Weights of a small GPT-style language model, trained from scratch on English Wikipedia: a variant of Adam for these matrices.
MLP neurons of a small language model. Each row is named by its layer, matrix (gate and up: input weights) and neuron, and shows model dimensions 48-175. Each number is 128 + 32 x the weight over its row's rms, rounded and kept within 0 to 255. Numbers have three digits each. A neuron's up and down rows have the sign that makes its largest values positive.
After each neuron's rows, "fires on" lists the tokens most often at its 100 highest values on Wikipedia text that the model never trained on. A number after a token or word is its count.

L6.gate26:116130130161088158133148103130108090091036128094146119094135121134084130121080143147133134093107145185124153115122133062162108119160095193100110088112109130150126152082128143178126113209133167128094089144151168151135216169145170139075138150130160113130105209168137144109031109141197173148184116119098131079091092142106082145126135120116155140145093136121138135104095162070216178170074
L6.up26:123076149132138102135139129115109136127108128151142117126086144091152151083134111138113143155132164125169174106163109114130084146178033167128170177080091119124164137099206124077094113108118152138194114125151115119124149115100117162123121032065098152111107118119143121175150139109091103107149108127143106136081118121088138172077147138129093099134137053049153179120127133083146127142102
fires on: "=" 100

L2.gate135:126094140089150192184193193146186128179141088152117137086149163100120128174128080141134162133083164189146122133126088153114137112110140112094142148101114137127150118166140101161134149100100184051166180138086159117086084145146145149114144164115153139080174131145119122103123170093132084185172151126157103078139136040084121160129192149136103048102172163161129111205109176133137087158146
L2.up135:137111112092144191183186191145198116180138094124107130077159140070090146148106131134118166107086175189176119148088077159099148116126148120079138139126138103100163128126126069157115145125109176057149201158102172149062104103138180136139136147135155135096159156165122173108101185123120077192167125123165126079137147068089118142138193171127113058107169145143108089185126176107124123136129
fires on: " comp" 27, " exp" 16, " Comp" 14, " Exp" 11, "omp" 8

L7.gate279:125146211089093104103114125112111116163131112084082156100176203086114092149106172137104061209088155125149143111171163103085142159116113177175132120103162127102061181151065170096214155126126075152124081115132161099038137129113126075060081079107121121161058060145105178130118139129149130158159140071171108141159099098109103094140120180164132135106128127082105141161138063132102132136115
L7.up279:079145118085068096177193135154122114179134094083155176128091125124097138168097182137174193154090066112114113152185109145128177118131077133143155114127106144097067106109129071114145112105152159162092104120145171102156183197150128153167138135174077106123175152129168141154102124162122167139182149094143146131114165123121127151069133108168109129055117111089168076138161128095174138169175
fires on: "'" 64, " (" 14, " mo" 8, "–" 5, " un" 4

L2.gate271:134081146175111076139111127170099107109100105130083136102136145129137174104136107192122140137125142173128082127155108095102151094042165121109112097166143177177162086095106103163150123109104110128124174147122102076085140121178135064104079092159138146102110082154096120111146138123083153149182140204063140158093128122146100127122083112094170085134127107125141127150124124107143136121166
L2.up271:193160183120121100091166127133169112059120170143128205136118142204128119099099129125135113125134171123171132107107130093121090199108119157109120140170158077161107166127114118126129071145068132133151145130106124207141135077147155087171116091109102092137142161107118126160111112101123090100197138111135134088110092166114060156145117145127124138125151049135165169165123150128139121122111
fires on: " Japanese" 25, " JPN" 14, " footballer" 11, " Olympic" 9, " GER" 7

L5.gate17:176127129115117108152163167137149089086117192146100123100109182177124118142098068168165169147072128097160203083135124100068170108112104129153096147130044121102118134162106140082118132160152111173164158115110140173104108061136124119120134074093117077103097145105108142119101111153104118150126133107105139164099134171184117106131136111143179107144125128179052156187130098147136096162165
L5.up17:127168187088134171123098129127141130103160204066148074105141114123119141148092059164120175135089124127152138090143162075107235082000078134152078170113102153083148141183119128088131134160148109147120102119090120195062065038128120107124129144104126110105119095117155150119120156144119140141094133165119113139089145168176158161148139149142192112106129178152125179171174113084150132156141
fires on: " (" 64, " 7" 18, "és" 4, " D" 4

L7.gate93:125211130101150124102142152180109132149136170166085148135128150134065140093097094116095152118103162128176113119100110128110115145120138201151159115119112133099122182116144196122090159140100151175151130107110145099071135185154126180149125089085174142150109081094106108106123118119121115120167139071162128100155120109076194099125094140143129113165118078076159175123139142119100211139142
L7.up93:144191101118107141116172137104092170145129181166110126153145186169073141097084097106114160116109159107168082136091145104124106119134178173115101162141126114099108158044135143150092131127134208144140099133113120045104128204145163168122139072096120122181115151113125146145116116102128149133155151066184128124148085094145171060172133086124102093130072117118120182130120101123103194125141
fires on: "\n\n" 46, "\n" 28, "." 11, " |" 7, "|" 7

L6.gate282:135115111140144137134125160135095100082091120157165078159117123081175154092172115063128076139129107114133134131105162166166128065139195141120170151222131107120120195075066161132157136127129109159141087132147166104113136106121131129142184085155088114175111128162192177094085063129101085132202057092169155156145106106094149119135106095111158173148090137145131121118141147092128096123170
L6.up282:113141110143112142150107147068105109121105124109192147135126136075122153101120129150152141023078148139149061093171147128196112094119126114121152112110125131091139128075102120116124144188115132178098120099105149128119137136156152092120154116149094087126138165165161078074096111076110126083096060168134117145136086104163062141104156115097154081142103117176113080152165162046151155098085
fires on: "\n\n" 16, ":" 13, " =" 10, "N" 10, " B" 7, "-" 6

L6.gate174:133103081102153148109127115190149099189132164155137115095142167089116165112123112066140109116106112109135160151122078133063195126139164094122080147171080141147105117112101123136068116123129114176161148125157146155119176175113132112164152075112083120224135136142123144132124127120108110059143103146095197142179114133092108107137141126128166162165126072083074151182237102185110139130102
L6.up174:083102108168158187129082129201074121201095232115175138138150116127103141100167152075145091116142096129102130153158163114157130135088191131152098115128083181112148088083128129142134165112105142105138118136187148090109180132099146107156109130112145119197151158154157107166122132155077116125103122126056137136135127146126125171121167140095092142131121179095122077135162097149072131119090
fires on: " as" 52, " became" 17, " =" 13, "=" 7, " is" 5

L5.gate71:130154097159113130088174108113169064122130148103089156093160172075144155083149161138143150090102124141179157155145124119147138079162120089148136098145113148172104162111055148122128116112143073147114097089193138096127140185137180145131184121129201101100141115137147099140078133162093113124161081115167095170164099129123087145149124080095174152165138161143073118156176102087105111114133
L5.up71:116146065097135135106094094108121122107136136064150161157128127059146133113118083117079102106163100129122116154190118125146144126105152108141117123178169122144096158200097128075137119149121104123060046033174156113190156173115079107137159179147171130110153126131157137084055158111112107109113098123146147121168069144089104113133138126083163094160118166149143090120206096111141140086173
fires on: ":" 14, "–" 13, "-" 12, " (" 9, " 11" 6

L2.gate62:074151123108146101103141131102057134102110144109151150129120101103102176170167116098145144118165107153132041103095154093189066189079138129132164119142151090110199141175152157060148105066170155117149142144161163125172147087140143111144105139130115148089069104162106128098106188108148071095110154130117112054170155165125150108130162124172120066122148121105103122087098162085143138197154
L2.up62:164097114135100148124112124075031070102129128117132156132161155132110116194162154150183141181152107093139076105110128085133073192139131119116141097162173108124147081134150162099180072071183168125175181100181190120173184076145137123137127107145123118096103111156095129114097183093153114124130129128124126062158123164144139063134145074179135072151124140085073120123158127094130104151177
fires on: " can" 30, " Ben" 10, " Pan" 10, "san" 8, " Ton" 8, "igan" 6

L9.gate215:140112165110153191151141137120163174166111122134092152132131135084112121174084094166164123161108131147121154158156113108149151142122140108125211122111148085112151102065083131142135117204079104107162116136167187118131138166105163083137158169130147100181156071099124152126118159108086077169183141117139065152143090194160144075114171145119169100123132140177094081098126072133136107104103
L9.up215:072058180084082187126113093113156155165137145190100108169209160104159106154115094160121110168135135086162111163099138014137159125164169121087109142130136064116123140171081169150105151188124157089197137089155106124134113148124194074161146120115122135069136103100171088171122125091170115106134123127088115070074115122059153083124116059114154148095082143090147201144165112173141155128120
fires on: " to" 32, "," 32, " and" 29

L6.gate108:144084110087184103139125158167131115116152118124034168137121138163134126151100114092115131204149140092163166115136091106059127135133117116171123144140146126127092140158143102147106106100152090165115199120147147078110076155096108108180103094148154131127103085128107148146147118157091125151131102128107143077087134131095139094148137104166109119157179097107145169145125065175115070141139
L6.up108:138127182070202070151147185186206089093150103135111176126119094179169084072139088104140117102140125118137132143064130108105103065097108111141148170124101116113142133151081126116131175114140103147168147138126158104172175162100158124149128137118101117122119143118145144132122155188098144110153101146138167157161142142165142099086150109067172153151152113144106133104167129131095104112203
fires on: " |" 64, ";" 8, " =" 6, "1" 5, " qualifying" 5, " /" 5

L6.gate68:149105127140107148095148121100155109154084159093168106047110159126073088136116132166097109089106112168143099176134159164143152071136081169195149082114140156110141147074103099102135098158156158070134109145124119141152146154112126113092161119123120131077127146143148154120102130165181111075174111116151052120142102179048095113110164131138156196115087145088131143145173184118169159122095
L6.up68:081086107123128051121144113161181042168165110130181120157157171145122132069116163113132121093151093156114049093126151110099120131123109081071166170106152134108114113154135129110114123076111116081162055105161119096184167145077168065173101129125144114179128166135180115146104115144182095135149175129170128131155080163132110140119187086076131108195187103140153173074136139099090172114103
fires on: " of" 37, " at" 15, "=" 13, " from" 12, " and" 5

L3.gate140:144142130078198108162135181173164163068132140125142159157158076120114134091106160116122109083101139154150180121100089103140126111137146136116109106110115209114142108146160128121159127139098100158120151117173150202141166185139146123112072122118158138055135102055135143165164147143074145134119103129179090131068178165160103140082115133107185039113139152224108164122149169121152193095139
L3.up140:109208137148109130129128150159101162123152119155164103203143080166126180131065157113112137101181160134150129131068051158173107119100089126120156118110197121139115104115198112120058118075148163162106146126101116116118151153182172113131176126191088111119177185059158094165121127151071115092149115153104122074138143139163095098179088118205130132130143147150098128109163164147144177109114
fires on: "-" 46, ":" 23, "ular" 7, " (" 6

L3.gate58:122127101130106128105146096123137096101126151084128171136127143090026156122157107104055058089118138126097085090126121156098139107110186125197139145074179148172157106147112141089060120127108077143192155137099110130122155117104147105088128102079135116195095111182112143123115103131115076088110103115178125136091129111076102038106082156046142153100119077117103164139089111141119159101141
L3.up58:125103093123129140125128162109108144109122086145114121172075145181118110107132104093028115072079115120113125149180159042129166102141110108161138171089175121115132162116099073097126119138091106137118090171132086099108089120122107158127143132100095144133151155173137113086100111078151102110130146087160125201094110149106172082119186073137163168139078112153164133128126114123064116147192
fires on: " of" 68, "," 10, " che" 4

L7.gate299:119146146154133062092073101196150188106097128131125071146177151152138112147090079122099114095086190134169097137155146132107132122149129140141069173148118049120130144176160137112064134096139096146155153080203143058148095146121115221157147081137121134164117060097067123155142091111231134143178141147080132146081112127114107146127152141155157136157148138084162172131128077202109118150107
L7.up299:125135112056139149079161125188125171132142165119119165064097155099109144170076119102077132188101181145171160212053177107072122139105164201096113167114114129142120085145190136074111146181121120130158162134064172151145189165130138115091138096147158140070110113142124184153139096160157119091147120143157057099125123104123160141148143147142103147130119106120156137137150169093092140123144
fires on: "=" 45, " |" 23, " qualifying" 6, " round" 4

L3.gate182:051147068144161112092134157109120132087070108105154150131122118142133065087131121081111181139083155104113092139099152118084159107119168115112103165110130146103113155108146144132099131130152141149153126115084155133147168114134117186153149176159125119148110150160093157073147117085153126133195188129157150156108080116092151078174087102117147123120122111112135143168160070148105189058129
L3.up182:117146129103091128090119147129142145162123093130116154196061135166128117047135122118114203171074182093129142125142121123113104102133123117132161163200105103089163188109091120151112159097125085141138095127124111145151131178164141143121215095053114131126126162106093124153141153072094120096148127102138129092176166115093151087107120145112112097120166096100160150140147088129099182219188
fires on: "\n\n" 90, "." 9

L5.gate125:118160053134131134174127117067199125141089148088138112145134174102108139103129175131170119165106122091098084119082090083085140132148125177127133100094155136094161137156069108122092069141074102136127150105090120219144136107107120151121126155145169138150099113196097179117105081075146160127194163223160097119159050145140110093101126165141124124133061111100070164141143164129137119178119
L5.up125:149121113146107109018112089040112096095101137085124104156120135077086100099147105121153067098119158079137054123118134134148145149120174149143173119082171134122152155123168170168092122132079114139161135135091108162162171119125114167063147173104118149168106122145191185088101147108086139160128166101120139145240075157087110078092106170093127129134181102077160171091164109139099183181121
fires on: "\n\n" 38, " V" 12, "." 12, ":" 9, " Cra" 7, " Son" 4

L6.gate175:147088049112109164111101115122157121093167149105103119092125165140094164110173126159137108128149161061113185065078081132080177159174195109113132111122154101106118117133163098098195136156143101178088102125079145110088109105162224111186182134091103165102095152084138118098107136186137139106124106176161137167076119168126107098155094111074130105118142115133080102174172117103138139069119
L6.up175:129095078148120131122157155096140138128098129099187088125078128143076117080109132099188123088116134153075104117107122154115077119126165138098150111137118167120117133104124139107077093169080170117092163161111144127174172122158139106105162166108083191178169186117180130145053102151142118095158134162169101111158126154216102129125196131072136088142194150162144143089149180119137203123147
fires on: "–" 61, "log" 7, " against" 6, " SF" 6, "play" 5

L5.gate25:133171109162186125202145162178116146119073177153128140166152085084133107130091144148169152115145135113109160169124093089163181110136077108061136169126063106150082115109138148127140137109150166155112151133064201163089131144096098097113092113159114108058100144103115144112165094095103168137118120137192085094161136182103106170085089115173154105137101108172118053101156153204164127074147
L5.up25:098161084104213120127138090093166139114089178164079097131097101168095149097056141060135118147185093137139123140089156176128106166130135179088107142138122080135111139148151135134136058144111169168098174127137081119174109125118140076192179117116098146084186145149138127207147151110070060126162133139157116085100206146090132082142096138110087094103164110184192094139120068188144123133134
fires on: " to" 25, ":" 21, " (" 13, " still" 9, "/" 8, " not" 6

L7.gate145:173170077099112120148157153116156137122045185188085168147134096167135139090122133154107184135090194182175165098104111122114111123174137110093064084152103099153111153093119139129138075166151141146170131104104164159081189092156117132122181080130148100101134116069083137144149109095084092095142114080166160139123093117120146147123097142189184161098079093156073142084129102158130140155128
L7.up145:130133147201136148140089159147102106157114153153120144126166126183120102142124145130089121173089145167139124137140100166161109121132134113094144083122066122130163146047113104152127131148181140136150141093165235127190141117178143133104157147150147084101111145090154105120151126090115128145146135164081101159134146097121178120059101113195100148155072131172063136073092071129121153128170
fires on: "." 75, "=" 15, " ." 10

L3.gate227:151139139093132206135197121078110103199104127141141118063125110144106081150152098118081179088134187154105143144164115165112077047137141126163111120106127127115176133141138142145165135116086164111133207173121144083068138093116180062126099128134175169126151143103124116197112083090158074171128089107123109082187172095098109113085120090138177115162166123131108109141116164079132130150105
L3.up227:177084149085105177151151158028127109137088144086136099100141130158128071107110162133093139089115097108077122135187090186098134046146091107129094160141174148091144114144115104161173173052096159157125181169155164075019165107090114102156120126156143136145153145142099147177129109099150146166144124135144170070171157127104091131101124128144141086165124082148122066175148098097129098130079
fires on: " exp" 17, " ext" 14, " conf" 13, " inf" 12, " Exp" 11, " cont" 10

L2.gate246:128074092111073151174115153124112118139147100119106144072152144162096121135164146115166114092085175149179128096105101130108195074128131105135131156158146133132110063187057072098153101121169162097175205109082146155049162179124128157111125086158148138091153119102129167128108114084117121110095103084122157095178159134152105174095129169191107077152113065167100094201141169145106115147078
L2.up246:108102142149143176127070140115143172164135073127117130105174079150138140133151100098131117154156127182130077134125093159109146063112120132133114120155149159122173148193069066117119086117136176085161163098120194167112196164098107112119112166141142167146092103179117110108107149126137099137080121085108160090173159075116187139113128180182094069121134079135110124187108137136124133148100
fires on: " exp" 17, " imp" 14, " Exp" 11, "omp" 8, " Ec" 7, " opp" 7

L5.gate166:133130139148115102171184130162170145138107152111188152128126138200115203107110188158126189084128185135088123170101114108186101150166144140111083087150095132104178148071129136100130106164125137122128099147129105163117170143129135169127142089076141114152146138033174146104134133150097104117127168123181131108161129134180100172085144159141113116238143189168126140129096137133176159114098
L5.up166:152118108103161108147178094086129162100150147113136122146100144093177199161130150212132138147132116131092117186164131091137182152153115157093117113128158163141088146103115127075138129134130138089133152122097117153060173119160053123140071179160094111147148149156096078125145167139125167104160213143132147121195089119185091153127123188096136099167116086163113122119121120112138126086139
fires on: "9" 17, "4" 11, " as" 10, " of" 8, " or" 6

L9.gate32:143069112118114140135153098065129087071131170160152116115163123073086073080136178107157147118172157093109106093065165091087087114140139087143100127112127149139150121064123165115134133143182199129192154122136155152068128103127107077120085106093141141072150102130107113126132152143087110094163125137152121162160165107186123178038025126155159139121134070108125098188156185117132121092188
L9.up32:145115087132090141109111103098116101098080123146108069114051100136133223109124175142128135189085059140086117114129149121173116075139070128130069115093100128154150113115142058105146178117113142107138089127141133171071131162144133131104178187111093142100135108171155162103138134123151119136130131130124212175183102149046146095130179117069208185130072125104119086171151131124119108130129
fires on: "." 42, "=" 28, "/" 9, " de" 8, " of" 7

L7.gate207:094147107097104124075174171144124123129073120126126115138110189162116164135120133138089197175133189118211155116095111090122132085126117106138132137142139089136111170110096083136068161136093079143157137124105110135098143170143131144127160141085155115172092130116102137145123089052099112143133180085165130144147047064121203076136118092138120145155127074103137174195124086143124154140196
L7.up207:125180111176139110115161112117193138084139125120153130172168146150114166080126074159091130090089156079119135107145124055086112185168128182125154102150140108079184130103120104177067103165096114177163136150098107111150163182080141121115088131129140124160171169124041132139072122130076156133133177131203097134124141152123129076093143128129088119167154157148126107149142141143108142144151
fires on: "." 90, "," 5

L9.gate100:117092138104154139145195097202084143140147166135162159083105082091166068123159123177231118078137135100116140110122119141200129134123154113104145152112107085143130111105132157127123122152163132153124141096147182170091129169139141106093143083183133113058119098099142154077185112177049127080127085147104161132179107192146133141069104141116126093094090125212086110167105143131165115166088
L9.up100:151109187093160130105215191116142133094146069105150125151134132151167193116092156113104101131135124145125167113079082036149110133099106138155123145036169130159147101144104176130165103111099163127152157160072097138148099122119141124175128123090149119122173140113138166156153135164108113088135100175159111119131165074167076113111132116174153177079109169171193101159136153096080092140149
fires on: "," 43, "/" 29, " (" 12, " /" 7

L7.gate215:106081060131160132141182122133087180158113113129121133124132168137114129101138156156101174146164164121183095139132154135085110154118172110174141066183148140140110165058107100084130172128154107149144106135124152127118189058142143068077166131146106132112196145140121190114148174145099124114081176078163122136119066161103154061174108186118158085118093152151117079170130080135013117075132
L7.up215:151150053118188090155167164152131120139116132108166138144121115161118173140116136136123181144071090129142115159136106177104106174125132126150141083174121125124134183075111151100097156089101086099159078160139122126142141058120157132147168120132071127098119115049155099150135147134083104093176194145182115120175114166136112118107085148132189100062137142182123120154125089152078125095153
fires on: "|" 47, "." 20, "," 10, " |" 8

L3.gate128:158091145092124160097170101099123112163139135100135152058148156170113129150067206133150158105125172085108146104145112120067110151120089168146074125126148175138139075144116167160112099155102120178107192161125093062115076139118140121184143106130131103118152110144116138093095137092161095162121118192166115152063138131139135113120083182163208078163125138127129144226175126117161065095097
L3.up128:082126128110163090125161129091105122148118129106126095132049145188084179121168098102132123136100170135145114199112133091108146165115132129073182132104159135106159110094171130128128174126100107075155152134167125077114096108129157123182116145132099131075137147117156102145174111136156097102095212165170136119097176103149181096113167167075116076120180139116144124136106168128102137114121
fires on: "–" 79, " of" 18

L7.gate198:129114125135161112150161093151179136147148117121126116095111125139101125100111100147076160189140222121130115099104098050092179112132130151097124096183145112201098162135140155160119093159133135175123135072114125142135140100151176162176160101134161168123130135116147173149110142054100129136141174152133127103129152145153129039136122185181122143101144107154149134107140104121091147120159
L7.up198:150156083133158140182200124074180142139160145093107084154082131118130111097137142126106057152122106148075074128124105096138125142085163126050184099105152123118145138135164148206122057155126104082099109078153102156151140124142168151139125141081105152099180144129143114141144161084158119159107163133096186095089088119204145103046195196142119111121112125159139149140161159118155116130129
fires on: " of" 15, " in" 14, ":" 9, " 100" 8, " 400" 5, " 500" 4

L3.gate265:092150124158152121096135094101094151091125105104115155132178154133100155124147128078132136106137178163136017131093147146106075140102127157138156121131164115056116103111166118070177096098139138093122156163166137117160123053131094139165072112196144180134119138132096131128129180141119109076113106156091183073134108153126155088124132131163181155066158164112120105079129146121130163185129
L3.up265:134071177122116131098131126111030104072092098103106156123095090158152117122134088123169118101126092128073026144127178062162058161093121146143139093192123109084107100097136218068143082122124125150171116166173145089194133066182096144089156149128187105130102106114129135108136180098180140105091120156142180118134072117161156124117145101123089099096138140143115179111121139104115130182165
fires on: "gan" 15, "rin" 9, "san" 8, "igan" 8, "han" 8, "min" 8

L9.gate262:110141127068134086143172099156145143117126130092150103131149124071145178149106095156159127134158133142097152163115086173158094127163181093220105159136176137150099140091104124161160083134060146166117117107144080133136151147157200075149126153166163090147142111126144150170072154124134094137167104226093139129179035090104126111193156165132135125125119062151059118099146173118185088130084
L9.up262:119176120179117095074110095085095145152168094103139122137130149132076153129104113156122149167106089126124130111185121168134138179125142108196178136141135120099162135146104068151170097116104080105082156135204126088072173119105099103146156110090124055203112136136093080112084123104140101130160157140141130135160062131107144144128114133119093152071155121082134117057086107093158118138146
fires on: "-" 17, "|" 12, "=" 11, ":" 11, " →" 7

L2.gate224:122148159154084110064113157090127150103131061113167092190146093163134145086129100098098113065102103144132093173114197123183131105111105151087097117104189079131153140070152080137074111152114121119116166135097164091152181116102205147127184146136074164113128151130120102174132151093139130115145141162163118093141134156098100102117140163080131126173108148066141100113105121133118182171136
L2.up224:097100132141103144087114107143155121134103119084107082166125159091084190139144218163100079152179086097117080171155182116137178096129172181133133126085143104100160135192148122100046156132098120129112093124142057129186112136153136155125120121072153135122142108208069148136160131103101154146142122135126105124143084119046175114090114131134089172149163127045155094114116200137113144143085
fires on: " and" 41, ":" 9, " Cra" 6, " She" 5, " Labor" 5

L5.gate28:120151112086179103132135188139146114135086153176206120163146107133108138078138123133075129177122148116152109132114140220090157125098131115103164113095178115114062164122101160136100168128141150170175090150104139142096106121126148144095139115094139129125168125097082130137176105123141159147176144143145123144141088080139100138138092175152118135139154132166134169128136103123102200100162
L5.up28:179143107081117136089178150154170160121140092154141107171052135155157068107117118137097154139078131122101184105146156084155081109134135122093145134146137103088107176107135135123124131104135173158096193153152113186158165123124129138117181110060164158133127127087108133134140093099069102104114134084141122082149114154097128063048152131141133120147177130122145180140143069129115182151159
fires on: "\n\n" 65, "." 35

L5.gate48:159146124119108124118172184118146123158149140156065151110110149161069096116133133098153179099102199073142184142151117085162094141159160132143175153125072134189081113114163154133125104160193062192220102107054144152087116138155156151140149095122156155092131138097140149111102115082135122131125140090131069128135150116148132049146171120165103135152129124173144171155157108111135116129171
L5.up48:146133128113153134135148180071164137122168171146116068176079078166121107092160136162066180148138181119108114134115164064206082115058125144144175085081099135109109127107116173137134095156182122166155117112038153163098085097149126148144124150071125159126183088133166134102134153099093150127103142127141087103131144128140137142163160097215126146158139143139160140192167113085116098125164
fires on: " (" 95, " career" 5

L9.gate69:169119175118143144110183171152171168066092119150165174136105138148111125084108055147172208143175161133069121189136141134125125139133099134122113108084141143160066144077108079143168105128157131136150113158106137068179114092151105113170132112146037106078110131112139142139142116110144125160132152120111095164159150106142103143140128092143180090118075122173106119165123096116188089117190
L9.up69:219137201099188125130154147121128126059102153101095084164159115101122119082158128159177141089111090128117172128066133143146098156140092217169095164108098148109167113084148140176070131149109099141144155126109134066182106069156070152144147063120101131059096117153123112146124140104081161109135139144141140086144223106113164128101158120137095112126125145126144163156114088150105151160164
fires on: "\"" 36, ":" 15, " (" 10, "?" 5, "”" 5, "!" 5

L7.gate226:189106116154133152187142090129119103147126091140208086103138138118149095082102174186140126090078139178185077138097128139097144103134116156116123137116176126138123146111115128167154143173142180116191155127122174142116140187104132157126098114137119116138161156126111101052043090137164148122184155100151094147113081226191098136135117174171212113144140144149120098149180193104146171121115
L7.up226:108126108092170117165178141114121059095072166135187168102168081175203146104108092113157212110094125125176183123190146091138124116091169105082136089128119113143112077147113162147132173175173099115135118139100176114099141181084086118127107113102184161104100127125089166095154134110082122170082114073154126225117166120101148144093139155143138125144149092149151128111126090160097181138154
fires on: "=" 61, " in" 38

L9.gate56:083163128125127083123147115150098105122069143123159126108169135143120132152111142120160093177154048184125117127093148171175161142101123126091069104113156048066122140182012137133158159166073202146116123170161153096118151169100113085118175162105189154151154160128169104130112103105112141122128080135109164122171125128158129126116177139102097128108144134172091148150118112119123168128118
L9.up56:117144110120077154051068093108075107170142169144129063099177168098128114079134111148060095174140129135082064153141132144077147136131160175145105098068188106133117137130177114124160165135107126114165114147113089080114112139078200138126157138101040169138121131108140159156097159092152130121148166058076115145120132139090113076122112165106143151161156182093124139170090146131196113128125
fires on: " and" 63, " with" 10, " to" 5, "-" 4

L6.gate220:104175063148115146141181149156151138165099128152124099099176148203158183123031120099194161088096126096101154112122069087126124134169169104124126110171081190069118106147074140186192126099102127109118178138127161074111160132133185115157125140111150140115096090172087104153095120121145140180214134115107100122198097136116109132115161166149138161141060177148088113144128151156122133155131
L6.up220:075184077169171159138100059133160127139113139122177129129137112238132163119078151174160182110078161133078134151142071093132127167094145142175109124126072107096114103135101115164160114098095123128104122105091109070108181152091110095138159160174137116170123118146121113143100128126123144078105161116137133135175106132154135127135141155100172144109091182171122117120133142129094107147137
fires on: " =" 43, "=" 26, "E" 4

L9.gate192:198132173110089121148149131172166098186077101157138118108177147154148146148072138119103188181162153116156112117120074095065069142145141146119092095131119104187127146061158120131131120127117133162165147076185158182120168102160167179138110108145122077130132164044048148144117116145148123065135166089107129108091108139157108139110102156167152101132083117133095130198108115132136163137095
L9.up192:162141181124143149137083061128174094129131085137114149099229143159185157187109185142145208093169155148124113161133084107135068167087153144082048183124107121166144187108119085130046122110147143156146166122132161147144166099145165110122147142164117093156122140090110182129141107166120194136089115194126086083089106134182132154094100180142081085072068121132130128166159138145115103137161
fires on: "=" 24, ":" 15, " with" 13, "." 12, " |" 8, " and" 7

L6.gate76:111074107189120108091166061088157076122087128150186130090135130129135180061159129084131129103179150130103147132144127118107082137166172136162201161149084121131170138128079149135124133155170097145136131184171143118098163126133177022193157132100086165179110110130116159036022127139183090154208136095083105163158122171152076103112135099078106137222141120113120069143117183105175160088103
L6.up76:160052117165073148139191169126130113137075112127097143142082158147115132091120144123076097132160150097102091165075120118089051129129086140177149128086145031093099140103155122087068149109163149130214123123091152131154134104136118140055138103095128161130137062105185151124147165159178107134149141145135132100153116164105114124097162105099139090143122131092172113145080123130084102127123
fires on: "=" 52, " Texas" 6, " students" 5, " art" 4, " California" 4, " Pennsylvania" 4

L5.gate198:123198123106134117123100145129109166133152148159118160152113156102166132132142112142134112124133107084178146098134138183150164087167140139054132181132100174048070066130070130147149133065129150168165111123178151123118116117082105087146109130139109143156105110194103128143173138122163106161139105151129131131110111141105113152166115094108084191156079046131126057163140166130137141064160
L5.up198:147095153121117108071101110133077188119193119133148126142176109101073185205148112143063143164156123143184142084156100094104120082128132174151082104125099065118110105129106122138099142128123100174141171146139143130119115135153114119118165183135096151119123131136118073113150108120137129143076163116093116094142172146164092062109079156166132163091162085127162103143168179036139141102119
fires on: " (" 24, "On" 16, "age" 6, "19" 6

L6.gate140:140067083119124135095126080122126127102131178166142104156040119103122155131145136079110099114106145157094092098106151127111146138119164072110127162101144140153076179136140102073136193148171155115161096097109162127114151098113171078131132094111101138130130116157176142113117108111159128128102119139084166197182128140118119071181154136085162188120115129115141109072092103139030123117157
L6.up140:137155159107129147097118108165159096103125069178144124080135151178142125183125189092140182128155172145128119149077091052114172109127092093085110147109126106147139158109129143119146106075121080081105077090123126140133110176124079179117106164167103148120130142136122119174132127134137126155136100121172098208129099125107157185076152143085171143071117121145142109126148076130109113187086
fires on: " was" 82

L3.gate160:103139067171151099108128042102107137102093163103134130122151118111121136136117033123113062141173156133091046144188141088084166110133136094156123121108233088126126097197152132121112163135128077187128155115133095044078124116162086141148130132148128151157145136186110091080100105182141141128139128083132159154102169161088098062170127084038099085124130103114141084157126093151084094137115
L3.up160:147121118171129141102124065072123048119171135128101112085183154127125089193129122149102102116089144138149118123152166146113130164125125130125063148112139165158105101142132133127089113183203154169117113133176125154170143104128145152110156102163105133070178116165098118104173110099152137149159137133141171137123051107094121123173079086147144148052136128115090164131117099136080099177148
fires on: "\n\n" 36, " of" 16, "ed" 5, " T" 5, "c" 5, "d" 4

L9.gate166:164120117112107112149137131092133125118122153125061168090162105123130185126086128112138146139096147095141159136085113093139162140105191078099097083130141148108091171106137166144157114131163141114192127090090180149074153116180123127073167113125071108123105145120119150115099062171111109179121133115140136159076160122196080079125082102142132112096140151148088193129081089110055099151153
L9.up166:120099104134183151107152107087135181116144165179104161122129063181100147100154129125155132128154124179133130157081166099155117164097109106076114134112160193128135180121087149128125104105167133119157119125089122128084116140099077089098195137068085088116133187165131098133129115158100154158111108129132107140125199107128142147094130079151143117112160191108136111124122135070050093132140
fires on: " |" 21, " (" 18, "," 13, "-" 11, " \"" 11, "—" 10